Weights of a small transformer language model: width 384, MLP 1024 SwiGLU.
MLP neurons of a small language model. Each row is named by its layer, matrix (gate and up: input weights) and neuron, and shows model dimensions 160-255. Each number is 128 + 32 x the weight over its row's rms, rounded and kept within 0 to 255. Numbers have three digits each. A neuron's up and down rows have the sign that makes its largest values positive.
After each neuron's rows, "fires on" lists the tokens most often at its 100 highest values on Wikipedia text that the model never trained on. A number after a token or word is its count.

L8.gate457:116097123123148139136095135097070137083073093126133086162135156193155132134139172159148138139170077121125092123140094160144130106189137104144134146154094185194077093195067110126118123103100149200095144081158190149093110128147149069127190151150135092134153180105080172160146129121127084157
L8.up457:105114101144137077178142113147181077099143116124117120095101127156096127119181100108180095109164069157117127068160154151168126129146126129123172130200111112124157114068171226101169204073106106191142143117168101096156128094152175125092172069121133104122104186189095095097100123064086059114
fires on: " |" 25, "==" 22, "===" 17, " " 10, "-" 5

L6.gate783:114116095103118116172086072143131149177103137159172150126126095117175151113138118135125059182118096133143127196162115138167149108170171095118175114167155129126151083140135205057148147142096108194180064177133082093075114090124137096095172112071134099143093117100131128113139094107188076157
L6.up783:146118102139125153122145107137113158117164116163127142095153089208108191123071106169194186102161108173148154108131117063098072142100172150051146147131093088174122115186085073167134092151096131127100117129105113162134098170096126117151141125076142183093123192121128093124131096129113185141
fires on: "\n" 88, " throw" 8

L6.gate311:111083133110153205118131144157097137120115150134078129122154128109171171152100086140118111103065122160109127067113093014137150102133126129135170112143132114098141131152148115113125094106153187089116078183056161096176101186149144157088119128094119108110140110115090137153154112063156066126
L6.up311:148170160139179176212112144174119152141135096130130096184112100126079183060104147098131138078006150119139081113153121120078154125140147096150108108151168151119091138124160165157102108151140099124123138086097113183123173155144182084132121118137205112079088097093183150150164104130113116089
fires on: " L" 22, "8" 15, " N" 12, " and" 8, "9" 8, "," 6

L8.gate911:114139126068151153143097088122136070136172171171133162137081123090158068081140092134100184146139135144125178125084162095084081106090150119141157123127078131105119107101052146174133143103127116150137108175141141119130190106153128120173118110080136155107128120114082193056149071113196136122
L8.up911:087120087090159123095067168153145147157087156130116111100160104095099099100131161087086174104111175115154163134175099120100150088164189127163119142148149125153104086153119128166159188118156079189188122100172108145107129080032104098109135104095202089148157145147170156106117061115129155115
fires on: " be" 19, " not" 17, " is" 15, " was" 9, " were" 8

L8.gate33:226125155157133071081131093118103130124117115172124105125083129125113178127144054143177106139154173120143155146152138178164125151115151132120142151104149067124077172104073114103105072139157109106165128090091116106059154137135154145152177140081152091107159153058095157112107116107136168122
L8.up33:165139140113157171159138166090133102128135190173130168100106126151139109136151081133148186171105083150119120104169162168132079123137129140074100115143109133055159149086130140155159122089120149095165151097124134160131164163148084125149116149147172147172149079129129148179152086104170098152
fires on: " as" 22, " began" 12, "3" 7, " currently" 5, " then" 5

L8.gate568:084135093127101104148133132072095116156096127137125152117182150125144161157122128117157121109191157113118141166118181137094167093107158120134165135159124056040081168141085163149059156142152105161089137150081152171122186148127135162098091148106173111074149153134107117132118100112151125163
L8.up568:090198079157121119165098061145095168072105209134083121027076095095090150104107135132144152104131134118116127103111105097110198102112163108141131095081144128115133170159098175155101167144107145108168106074082142079162162100125110141147169070117113113161146086128098127112086096186141149125
fires on: "," 74, " of" 18

L8.gate812:198201102139101120149105122110145166162108114146152170135144136171185074070108168133138122130178115157170088119138120135175089125133160127118079142176099108096115126136092152074105173137172116128035139136113114131104142079182164160129173186149193112169124123072113153121177108114168181157
L8.up812:143111121143061094111096150086196150153150165108121153139198099143142110103083152129167128137165133107127131145116153180170092154157090122152151117098094170210069102162139175068103168188167157133118149119089143069056170178088200141085075103089147114154088156080153130138141145106059111178
fires on: "0" 25, "1" 15, " a" 9, ":" 6

L5.gate38:111113170116085122096151129192119192101196079169150161135112171136088126150196105095131107114096122156082148121153125103156100136086149074101147186162134080093133138078101158124165135128114157101096101069147140076128125120082111166152156110095165187133141183138112149080066113153104113090
L5.up38:151092145148100084141156187119067186148122196080171078174132108139130052172139102162153126120094139076124133134083127109120092202139070106111158162113097176181107126082092056130175127157092144197080162086148122119108169108133118135146154137127117112134136140124173146182094082092137087129
fires on: "0" 26, "3" 12, "5" 11, "1" 9, "2" 8, "4" 7

L5.gate204:122197120153094169148118141173179090130209094160107156131169124129123183176130149160147124170102117085166137133114175119096206112120116099085103151134156130112142096120119132122142186070123130093087118091159110107136179130129126057179102160103148093132089120073086144102083109171068114119
L5.up204:114137171182179083134143160164124143054174122180140149107108123105161114165142102097130083114149109179141114153082125082138110095194154114165147161095120082133101069152088100096149142165125112145124099162134173104138102110134120152110113150135075121131085156107131169100113163159143096096
fires on: " |" 55, "|" 11, "0" 7, "b" 6, "9" 4

L6.gate33:126129156132127108168173115205113110117138165182140122106132106114149183102156116107088140079036176189145110138106163132108140142144158168137139127194103125132093123068076113103135155153165085072139155155193156119151150130123065162114151165090152101078155115111109120125102114118135173117
L6.up33:162188129159158138107089151153112125157103124128134109147172119083077050082074156121192182150124137114134129114169085120063124119123079138201076125134090134163141121085123055158161094110159136132187120097195103088100107152132089154083141190170076176129114122112126111137101119129143118088
fires on: "1" 40, " " 12, "C" 6, "inc" 4, "0" 4, "." 4

L6.gate340:139140111137147161194059135089134103172106094095139108186188151110099165151113118110092113140120105062191147150142167098094130098123181156135097123138119165161171169109149063091077148128149114118179097121146118134153116083064164141156149077076121108148089060093207150117155088115128141147
L6.up340:126178149150070088143100105064143132127167083106129167161118099088119140121064137091168174134127104136111130136117155134124146169155096141133184111071121175135179161126168144132074124127139077105124089149160149136056100141125086126163133106096108092098135183101170170112120099113155155140
fires on: "\n" 68, "1" 15

L8.gate878:168077143126040109152103076111088159145101069120050078126150135094160096089147154110157131170160168088126145180163138134150157151049145159098137128142156187106165144108094115147134180117105100194076161137133148131106172141158075147102099149168149130107113139144049137121197099133176106154
L8.up878:137177158092086101081132115103182114143089099107144079158120156073152129138104155132099136166119094109109113104132120076102145188170114157102130142162080156147137115102146129092122108103121187108091146148144132106093136140140052079085098122137152114165143132097117096125153140140146149084
fires on: " " 45, "0" 33, "9" 11, "-" 4

L6.gate689:123147152141102132085159118113173131123100161121143152189098154184158151094142120095173069124130179158120115154093081170098082158170139106102137178109165105156081174104102102108097145081135113162147129134074132165139154139182145137196138137149096080149125156143122170125124097105149106145
L6.up689:108135149119114176108122109125138130197139098126107157141125145184117142165087100125148047180151126080132098112144146149107173120191167124141162091128095135158133122085139146207100145055085138103096091128125134154116102103137090091139141178094162120159115127136103162114103110106150113091
fires on: ":" 48, "′" 13, "°" 9, " the" 4, "-" 4, " |" 4

L8.gate84:120118049148104116105140067140117151162113134116134081116128165165104148111143174122166096166128101059120206130113132137089160164142145102080098165134082066104132144122076162057132121064153109141108192111190116124132148111124142099072158186129129114125165140086136090154166119142106138167
L8.up84:123108157123109074137147170098081146145108151158150079083147143159152090117150087089178096126094092092139133107124203054096101176157081156144094091129126167044151155141044204129097117090162135108064148128139208138101146100144112158157104124122169130174071155110102178112156095131159144134
fires on: "2" 45, "1" 14, "w" 6, "rec" 4

L5.gate975:164143176104109167102087113145182083108098123149149090137149132146122163138106122122129073170078119123112184111114135091110166148132165111038083178096135169111175201186187130139118151113115186122123114104092150169162141148129069156105116138099122115112133138155176163143129138126113128157
L5.up975:104099162124175084098146092142106134188079154092035101176182109135076183114150092110143128047086149057142140125166157096096134168149197135114083111072120142121085104157157116200136135148179110187161123121141146117118136154092094119118121104126158113101157123118135124085116114083152128136
fires on: " h" 28, "f" 19, " and" 18, "," 11, " inf" 8, " but" 4

L6.gate103:107152102120130144137128067080175127138139104136142130097162108080152137115126090153121109116107123103086134171097109048086130052130169106142157141138131050116186185084072109082111199119133100113133164129052156128151197083161107111120169128090188133083147205115124131108166078085113156172
L6.up103:155071155120140100160189106136119170153097123160126129118146078113119144176058142107174155139146139125088126122130076154046173074127115165147085094146148103119136178146164149115106129119160179113183110090090162098052146142084097150105115092124113109142110156165115128161153082135124121155
fires on: "," 36, " (" 15, " later" 4

L2.gate557:096109064154160174090119097126095182181086134149099098106177176124189177160117125103180126115090122144104108106095158134070130120164094144114134164077125107094122127131159095091057135079156192137130143135128157132172170140088097115117139148110134110138180133067119116139110176087165127084
L2.up557:088071193152115152093139178145135128044106177136193131134100097111199100134155163155094130124143104151127083128102171087102072131137167124083139157188179155129126127163144102096170142168075093103146119098150154207096163149109155150144147149128130136116100154162105086119092116051130113104
fires on: " when" 36, " while" 16, " While" 10, " where" 10, " although" 6, "though" 5

L5.gate547:154105105102107185136116098086132097108121103162104163153193121179165160152092178076166145127211127160190100156183099193130137091155111084151141097101159096087103207196113097105093152151133179111123136189109155085127140167077126119163126152078156142152095151110112114106144087160193094116
L5.up547:109078121146112175094092076123174127149080144124136115109154113154166153090096080210151122137135137094142133105129096092122099180117176153129140100129099105127149123161086146109156185092170109181147186085095081086143190100093103180150141132135122148171132142139136114117140120133165129167
fires on: "," 56, "if" 4, "ip" 4

L6.gate574:218081064076145167078101112124142076136104080122101087133158103098166204102140173152143118112143113086122162124141131088089196104095129125150145132159112091100213127108119138133155120087149142104137097105075126172108169139105117138131130169118063152064148142116210139118143119141114127136
L6.up574:162154108163134104132117137170152181091140109107076084099141153126146160081082124081132073085038156118180112076094127119141127125184199135139060141111074120107097128149113102140144102150177074162086159103173139021188137147135103178112076113118162157104132160108158194142075112147128104114
fires on: " and" 50, "," 27, " up" 8, "0" 4

L2.gate726:097128145115099101099168129129087185131168154138105140108153097128105166118112106107076155127115137108092158126102131111168106122123125104130222148149101083145122113148145138174142040168073114167117107130138127122109092202137121109125121158155156099156154146107175165101113045147096124168
L2.up726:132130115089081078105157150107099176099139155122147122145161132130110125130090168128124150145156142136075110144172077103092139150150111121123138142083195152148117116124109137114141176137050095161138096108157123134122081105155097154101121127135112159169119200105135154163139143179140160125
fires on: "0" 46, "1" 12, "4" 11, "2" 9

L8.gate4:097156161110069096116139129123146059213103118131150139093133127103150117100155149112160124100096144163136136139143116155122144132093086185133146118101091189056107197134152186161055151073084139129120102116127200135163131083124092199110084146105127104160130066129114153129147121157099143150
L8.up4:139106114123137129136140126139118094133095127046121072130110135075143155138131097136201148135142171091124154132089088173092176095087134072135180172166115142102059140141156160074115071134132180077125092155098155158040116130023100066118152147179107160097116093106149169127129157149111087096
fires on: "." 46, "-" 19, "us" 18

L8.gate876:121133141111129130178161130156113138102094176154126136130154117152075129103134105128158130099141089089172181165105125113147189138185148160141148160186109137070116138095110185145191147095172115116126139165132128116106154090141191139162114085085143060075088134158132133131154190115071069152
L8.up876:164125156134138077170140057184113125143108130134143113115122123166095083153065183115125095158161108088150089116177124149138118115163084139121145167116180132090131124145079079146110118116174132130140125144154144162124126164142077137097139151112157168189110108087083094146094108124081150148
fires on: " an" 97

L5.gate668:149115107121136121146111105094092145105159160156148108133150113114141083114156118105141112141149137133082135115147147152176069203137107177070165108174122126126126148100122085182138165102076160173132048145147119127138155103193070179085162069094063130103179136129130089053136131143124164179
L5.up668:142143120130086149049161112121126086132113092118143151189146106086064149104132088105105123103150159186157125126165104081094090096129103149130108117075136098111111129195148127135065132128223075129102178168130120166095137106138094129149054130113105165115133137109141092146179151091175096127
fires on: " of" 41, " that" 14, "–" 5, "0" 4

L8.gate70:099173106119132152192135179140162157150151179141121142119167154154091150097206168106140174110072124104147148122075170112056206176106079132165123171116092155106141137133157171152089150133089179118102158137117111149072131116094133157147108113162153173142076149138184143128131075143153119093
L8.up70:142100164116166129091099135098129105096096146124149126176122103112058115124112196082099102086151139168127116125112182113077149146112086121109084140135114113182123156153116141177117142130098114133142164070086123105130139140169123121179122099157160119142125097137155165128079145137190134088
fires on: "\n" 28, "0" 23, " L" 6, "1" 4, "6" 4

L8.gate695:157152109103092128188094160160126162058105081171145112143198120159165155130123123090138096099166122109167125113118135119136102084122198159135082052122125160140140093185100126128156149126200135098124084088101092206184149047112076168142118152121168137098113100093127111134196122144121142169
L8.up695:139132121096103117167055090163116086180145095078165109145137118203128117153092138086122126077107118112152085160126070149148104089088127159133125128165069102151144107104170147075101055151101085153189131163118104124189112089085127098136130076119174139126223117097111155117131137098142187097
fires on: "2" 26, "\n" 18, "8" 6, "9" 5

L2.gate389:173133107098073146156142115159121093141105190139130095102163172161108089176190168160141167154161089102140123159133158196074117098105091150162215204132182101066156075122166125112208155132125093161141102129097085148104120168152087082158142092079169108093115117176088110166113141154086149096
L2.up389:147118069137097088153062191168106143145101148098100078129165072090131098140110097141138117137120126125149147143152127107088078149116141146135130171115095161104097145137147138148074148135150085093086123176103179124119142112147109108041129072104118097125203180160127095115062136082113121069
fires on: "ally" 16, " However" 16, "ly" 14, "ically" 8

L5.gate919:144147134110108152110217089125054083132141150135120102130152097149144061137119132175144161185113177075082138105115175185147093132118097115085097176172137122122116123139146169169158112067079138104133081129104112091055111138119064132180146119100128093157165137132132115108157127114103079127
L5.up919:088067141072114096139116151180111155145143128092153182060113140130126092123129059129152118117124098102114178134164124079144112142180172071152125184144092124068177192101165065120145150121063067143154106114092161168121142097066117080133183130174124102074159070148093160083123134091188139119
fires on: "\n" 48, " |" 7, ")" 7, "|---|---|---|---|---|---|" 5, "|---|---|---|---|---|---|---|" 4, "==" 4

L2.gate967:130156159108189149091068119198045149121117123111115093111135160154114150069108153130184145171145145097143108137158157132176131124093113164154121110116117141153083154130105127145148107175151124148118087098178082143143148148091087161154187146171122152112137126142150068159149113143184165095
L2.up967:098163087155184121093165124156137122182147069097134180103140122114186069137116153113131124143103161113135194108106135173148187218122111209148118092060169162143125197130154129143175162147110122114146100154075153160153161122112112081121127139145144168140157149066106115140145155146205118053
fires on: "==" 35, " col" 19, "c" 7, "as" 6

L8.gate488:171082155145111155104135084125082154118122104102083108145128117133097149157184194125136101104132166120159162148045116138140092160141144181121149147115144138133169126117092169093123149101202121133080143091135138211187132103099177129142074104139171098086099155135186122095167113144059166099
L8.up488:106186149159128125140052181191151137116090082133114167058146108072056134101060114104101100085139120115160152134180129097172139080169152112140113160121154139100127156132124124144104127121189116109171098078161126217104153121124115156128130174154170155105098142120119110121147128159114128098
fires on: " a" 46, "==" 11, " his" 8, "\n" 7, "," 5, " an" 5

L6.gate159:164158171136072177070106164159146127136126177129179042101150160170162138119130169119117140092107116088134127184148148168078159115097187117086105233106098125097088149137122061123106138111197184185095143125204141130150150175143115151212125117081117132180124112171109110100141101129111123143
L6.up159:082116101174068146135124146162121126125138107095124132142088168143102140161046155088112130145171091123106148103133164107149137127117151155175145115068168129130089091137102102125114147108157112111179103158148162165062109171128144239192151149105139178145124113153123155127136123151124110127
fires on: "0" 39, "1" 18, "3" 12, "2" 10, "9" 9, "4" 4

L8.gate360:119141099118098134162055146126087161070111131124086148111087056129158127100155149140100178104134137179126104149074094130145156094129138107207119103158090134110064133147095133115130156161137174120118110101182159126155161142140146216145122152128117155111114130115101154147156112100143094176
L8.up360:113128125126124125122127131148068099123149117150101119095156158161125131146036080085157078045143121140099106148129164112103176193121127107134131116131125144149143150128158113112152101130146138090163068141177143127158171174194106150127109154147105196115148132164151131131148152176159145100
fires on: " is" 17, " was" 17, " b" 7, " s" 5, " moved" 4, " C" 4

L8.gate631:136122128126067157125074081099105116109118174158120113149158129133137190120115106132110109119121183143164131090126096118132105110086140127103135181117152108058085093136102163143129137109201170126076146150060103136172129120126136151135092104080183103131127136138065171060154091121130183134
L8.up631:119153150121093083175102102125154104170105094170135152154151068082120152117110107106140108118109127145116159107137081142097127130116132159079115119149174169099084074104097106127134121128113153121118106124100133125156159096093133066112057112143180128167115106100137108147117136111087162152
fires on: "0" 35, "8" 17, "9" 14, "1" 9, "\n" 5, "7" 4

L8.gate519:125139111151133182153082106109082144089070107119043096127193110189129141060209133095166149128170128195098105106114170199150181082109168143148147163113085132170134140100118120059165077140190138163123082175162122110181152127138098147096104148110157118069090128091114172127151128156170101158
L8.up519:083089138115125160144152090204137149128044073080114149135136113137133087148176059119153113122130185110045131152085148127106166146080114119149164113140127145087107123064132087107143120174121142144142118192149110144105156189094082121150135113095131132115118100078135117176170128131192117170
fires on: "C" 63, "c" 20, " C" 9

L8.gate688:199138030063139122101081161132149100129114109146153123151136130171197124107082156134178098143178088123134128114124156140157070168143142181149135126130107095148097110198091105115153141090161092152088087137123153138040142118188082111142109128143114102109125117089099170100125127110086152131
L8.up688:190178155140079075109119119134175086089168086128137130181123149198157134130137123128156135099091081125136209152153153092109108127122160169090099172111148000140097148141134125072126121141162098101106195136128115131099144148126111087095158097157106109171156160130109154157139109139145144128
fires on: "–" 22, "-" 17, "0" 16, "2" 11, "1" 8, "8" 8

L8.gate365:149116151169077076168154062164154123098148079138078113088164114187132102106114068084129109163159101158107142103100155170164148118112177188130104120131143118147104168083071146109155119101154060125110140125148119132163163168158125164164128110131122185071117098148137150119104160079123139123
L8.up365:142160128116113075144109139143098095175111142081168109102096125151168134086080133080159158135123086184064143116149121141128100124144115169115083134182171163159133058139104121169144106141184142068121103112176130111105172123178108103136114160154137115114143145078099130160092211089119178103
fires on: "2" 18, "1" 15, "p" 14, "4" 9, "0" 8, "9" 7

L6.gate804:206126093114184142136079195080145117118114126155089098107185192158136176104172162119153141194099092099149092146143128084143138114127168174145097136178089173183196152110116108086174081126155124122132109127214110185147130105152081081136180109122160120118098135146108107099191095134113144212
L6.up804:148154196067103117154122150156120191114128164121166112113121158183072182112077141129097155079078197079149147171115117123106154143135170146094172122111125099158163158138080081095153098155172119131116170141147131167138078121113098112099101056143147083135147074136147123133125186062135084100
fires on: "0" 43, "1" 17, " " 7, "2" 4, "." 4

L2.gate839:149186147136120164071107141182064132192124086144152171082105157121170146176153128126102097039152154121159124141104133155158118129091163092185165138183074157156120153081152111162119174115099074196161082097164136158112153127111105097134137180137124179137096118073140138113156142100121128133
L2.up839:146178166121107140088056140180118138137122064114142095164119102142131099120132119107127148112082205074155157099112134066085142127177141041151137071157121123097120145091142178162108164137136105085155105137085156146140140172094085108118106119116183180132125085154212107144065155051169186089
fires on: "," 67, "\n" 27, "." 6

L5.gate990:154117153082161138119113108183094143135138071115122147161210118147079161098146177121150070185159102085134112175090103148154102145130139122164117173174170122132113136123075084105103063094085091165105072154139113137125124143059103143121145101076116090152090094159139130110111120126130113191
L5.up990:149105139176148091162109122113141124171148104084148117083138150126092131073110080094151103153174094126118137087105119130114123106138101136073144208149100114185105131078129161136084128200158131151169108134144127137140165144143118085163141146073152157161072180158138170166148128122125161143
fires on: "\n" 91

L6.gate343:156119106111141152148109098083115102142081116161095109093138165163108143080176119123124119154100158134184148114109138127145176073156065149186138086086147151122139139121145126086127127071119145126095082126087152119139099139143145149128173166111144135127138180072164099084103137095167119141
L6.up343:150144105127145120130162167074201096164099105095090106108119126141111153102124135116144130180138136138089129084128095112139176110119102184155094130172153135103164111115184114132106109120081127162117151126091133118152179170123159131123128090129128165163123161172120098114164191135170217097
fires on: "." 33, " July" 8, " February" 6, " September" 6, " June" 5, "2" 4

L5.gate338:115145088155122150129104161129093086097091116105111084110116130100170129120137157152147138063104032093108169135108163129131130101136129110066140109169129101103117095137142114104077095135172095120108102131124145133135137109129116102157147116135136113152171162152117159141129172127139167182
L5.up338:075141141122174134206162113156168151054135135093113118148181072090104159164107125136153119100094116155169057132106169120142094109180108095144229132135120137151098121166171136129121111057136176130153107150156131142152133136131119110169168114093123092156097163130162132090093185102155093074
fires on: "\n" 45, "===" 33, "==" 10, " ===" 8

L6.gate956:123099150092138127076085113101156156133123150115128111133165113184098152114105123105146148095083212174144077117094160109118115114127112130172123122153114148072124073152214110137069146136087136185041093139123119114169097154116111135171114160140150075088172174126098148164186084132127091120
L6.up956:154164138110169116087110133127131116036100111132128188104200087150168183152159123090095119131106117121135153151133178118121167159121116141143102089118160070157098089132165145095179168166095148085184152069106082106117111129157099109171166120133159115170088129083096193134120133145175107142
fires on: "1" 41, " (" 16, "2" 12, " is" 8, "\n" 7

L6.gate308:069109145100132101173112119096147159148146119105096087113135152140146124117130169104159075103128167135137101111106129173145144124147125092129137153109155176117208132118114109113099120117170074152081120078142182124124131146123178141112131162119152094070141096125136159142118139093126122190
L6.up308:117122118086107110169103122135200132077094119135081111171126130124144127122119155151152110091172153111145137153121162114137102143156193135051141137135142085122169166119142184098106214103130102087117134115106119073103150131131121066118118164090155144137087096158154154140142136115140108156
fires on: " of" 37, "\n" 18, "===" 9, "==" 7, " ===" 7, "n" 6

L2.gate255:109089139127141140145130137167104133149101110131133078150135123179120129081185116099161150118099162131095154160129140106084170138175115096174109105099132112089192148152159135159103184176191113167141089148035149125132159211088081103091121169109181101162125145081142169128156131071152114126
L2.up255:150137140108079147117109077110154140095083091144140164146160078120118108142151141109127099137143107124112107153094187161113103127122102133081182116150118099126130078157128106097173163113126083102140091097167114116147162120153102173117100128092087188136145114103079108114125104113110077189
fires on: " where" 33, " so" 18, " if" 14, " when" 14, " how" 6, " whether" 4

L8.gate607:174172118114176144097147163150083125187105115078118085108091140146137094172147128175094136107120087114114146090048170124141141063134100118111147167140131154128144108122143102139125088121104149187163062125134077092098133110121107116140121091142166162081158066137112166121134131109159156124
L8.up607:146130153077122094099172138133099131114090139121140098123111100120100080185188057140218121115153106118106123140117163089157164205151111120089104147154083113129188128083160106193116138102162132155139124110130185078063135090118064127149119173116128143119137163123171169122118170117156144108
fires on: " =" 30, "\n" 27, "==" 24, " ==" 10

L2.gate333:111144139122103089096174165145109108133118236113117152151145115110118139145090149130063150072156172133157140150096166174155138140051127101125130134132126197113122158087089145091127114142171115143087110090215139136127174216053152134118144127169118058136114134151135137142129101111120144127
L2.up333:105198127157097153139085089175080091122129081099134136178121169116148094140071152130137129162192153120083136083150115145062142123131159097135175150182163133121094130139131148093156172104090119118149177133135155177080118135078164143111116123141093131114149085134154116161152140121086125112
fires on: "ers" 39, "nd" 9, "als" 8, "ed" 8, "red" 7, "ast" 6

L6.gate1022:175150129139108133181130113185070123209131133110092127164079126147129194100152126140004122135075142107139108111142146142161132111130154110107140104166166151146149123153132154146122137156087132169102130102110138098144191124188103161180110155070140093124148074113125116137099107140151146179
L6.up1022:153132127118141085080165147100103159154125143102124145163172166128094138166096109075126058147066104118170103186175083062171145170090125083136073213096132149168144140175125173094144130124137113219126142116075134118158096099129131121118088165130152140123163105107197162115078072154176157114
fires on: " " 27, "2" 16, "0" 13, "1" 9, "5" 8, "4" 7

L2.gate548:123133125068164125069096139156053135188148067089144119078183143145160159182118184137104107087117110081076122091177074138125175108074181156177189076139046089121138165157158160133114116088152090098093083150100156176164129146165119138086133120143152129113094161102072110095134143118122197164
L2.up548:077089110129140188072119160100103152091144157067124158142183106096160130105098136136103120135126119094150144128158136143068146163099018109129163106102121221167140165166156140123102137127134125074126090142100114125205152145126097054134089168113132153128113078110137112155201113133125121143
fires on: " express" 28, " what" 11, " del" 8, " Every" 8, " every" 7, "-" 7

L5.gate942:143139120152150141123153130153160089171071125139147115141170142148112156114139125143110177147108105135140136108124108151141094087100115114150047157112129152105092150173085107064106141124127095100049154094137131126141165098138127080180163146110153107141128142180160126151169084111113100144
L5.up942:124141129168167119145129132092132052097077125144129098142107124133178096160125110129107140122149111105057108152109155108151082081164096118066162154116117092104102142153147185154097137083142118150136118171166202103103092166143089165119149086060120122105135093136132183088171144107198120065
fires on: "2" 87

L5.gate701:150117172130138089125148096200147180092187091122130117071121146179117185153143100113171135063190078116133125112181106143122136143124191146117166131141139153174104201106145099106116138102132128158103109168124149115141113113140146098186132126152112095118127080112122122145090099174194140189
L5.up701:110164173146148123153148179108084062102092162123088138098099137118045150148158126152058109173111142108119144185170104134110139127164147116167101074138107143116082138156135112174155064150179121108102171128181110061161207124164147098179175102093141159104095114131187137160159112108138129072
fires on: "-" 15, "4" 10, "al" 8, "el" 8, " (" 6, "6" 5

L5.gate709:164133164076117123118100156185149135117165125156170148116128159091161142148142119109147138086144112146128104118138124131174137122130170145116174114177117145140133158098122128143102152105138089153126061160161130126112167083164131162176185123139116100120128126096143144148173092118122141137
L5.up709:163137164148156152109142146219118130128121159094093135137159181172182111085165069160151150129158075094134135126113129194100215083122087055135113151149072134146086116118178172192058065108132125124178130136164160114126092136118126095175130138152144163130120088156172142127201113133161152158
fires on: "\n" 37, "-" 14, " a" 6

L5.gate794:115143170104124164193143110171149120165136101171163080056138071145133145139169172112197082124091175142142163121185125085145113157086159102116128208133140119075164101186083129121134083102117139129097101133139156078159150129118159108099072160135177159179133082080144082139140113153116062130
L5.up794:126098156135145110138159143163098161175139069092153162115076138129117137139111139150098138159186155102140133184128121116077050105159202128154140123154127130126137155151131137160153073112098108099097089168134133103163088108178129093133135160129134086116138106149146135152170127183208094092
fires on: "born" 48, "0" 10, " located" 4

L2.gate912:105087124096160110074137074140143152106208043100186116165114151160073123165138075113110111159089146180105151121190095137158123192148093109157153106129202102073116143107128162108179122109163102115115101184125121160137079127111179083165067095052190136104128112124078075165134119111047172120
L2.up912:145081106117194194108085124130146046121150175119109101163094122102080083134131124162101175113143130145133113129118125079093181039154135092128164137144128103095163121041141159156156171157096121161194155121187165159119156177190131127078142161163101121121146065173124149076143100138115089123
fires on: "ay" 32, "al" 14, " under" 14, "ish" 5, " Under" 5, "als" 4

L2.gate110:168092104092100079113110132167104088097094081129188151120153100131097049069130143165185139139105116134062172136148139139096145105144128100197197104115088105064138127151157143138137119140088135126138082156076100124134107202120098147129100133127160167101152085115106117132117117145110144098
L2.up110:171147114148100134144156148173090145081122113160191117141110120150114103140130125126079138095116094166149133163085145124169171144131123148111140149146127071085114166146181133166106106124159067114153126122114154159122141143137092106103137073125076115101113184108112082131100160190139176053
fires on: "ly" 21, "ally" 16, " well" 8, "ely" 6, "ily" 5, "ically" 5

L2.gate795:119158156118123149159097147188107096166152129103083124084124182218075149100131128090138122108116153155190114129110091135120151145155124110131133142110182161171141135118154145142123137110120159165105121135071109140161131136136133176174142144133109166184153080078093087140104143137086036104
L2.up795:103120096117100198105123065134148089149183150097065159080160124176142106155087139099172134062144100149147172172126196123155172077120195120104092105184123160095114160050130156165114185116119182132116086144118093135111112099129177160116147134098108141214176144133114129160157128143096109116
fires on: "un" 19, ":" 18, "°" 16, "ass" 7, "ason" 5

L8.gate17:132082146125102228113043104109192116049125118065114151088196182084117208120112144061108115129091147120147088103109163137163182109166136140130123138153146122140178134162136092160043116104128163116113097148139099105150109164080147116067116087123131032142144178087116146138114110150076175133
L8.up17:119171220161107190100112133064144132126118099128157130125114135188107125092164122108117122134118127176071102076140141085070172107100099107156155149146134166146089102124137147121132113173112152127131188142174166101147143119064121174167092127116140103096066136084144131114078078105154149142
fires on: " and" 21, "2" 18, "-" 13, "9" 4, " g" 4

L6.gate452:130103149122145146146132151143105113157157103133141105172106089165135152134103067101116162140142122069093134115143089113166119142081122087140133139121145043135151147167147120160122114097140153133139147167144136113150177092140044161142115118109112087126169116091186160133113149172147141135
L6.up452:073189088134101102157163090181073121166130179120081077097131114158077167144113065093113127093090104110071117135134199096230149119118206160117080188140096111111114223157120098132149175157105083081128117154147102165163155116157116118114129154094146144091175132067142147098090152139109161127
fires on: "\n" 25, " f" 17, " |" 15, " \"" 6, "F" 5, "ic" 5

L8.gate698:109107064124152139135096149162102167124142152117110096078093087095101163100179151201136157125189145161114099131131121165125146144129074113096114156107129169132123163114095161130131136105134176136150111107198107169079105101141139099206186105136162079102130140094169148065130070092145115145
L8.up698:180158153154098169177137139098142147168060168096101083147169143126097108101131115098082062119163098116069122152160166095106143069166144142115200137108098076127108134150191199176165109087231099071111115125148153089126108184131130121151082206038155155114107122090080169126170165091145131109
fires on: " r" 43, " made" 6, " helped" 4, " makes" 4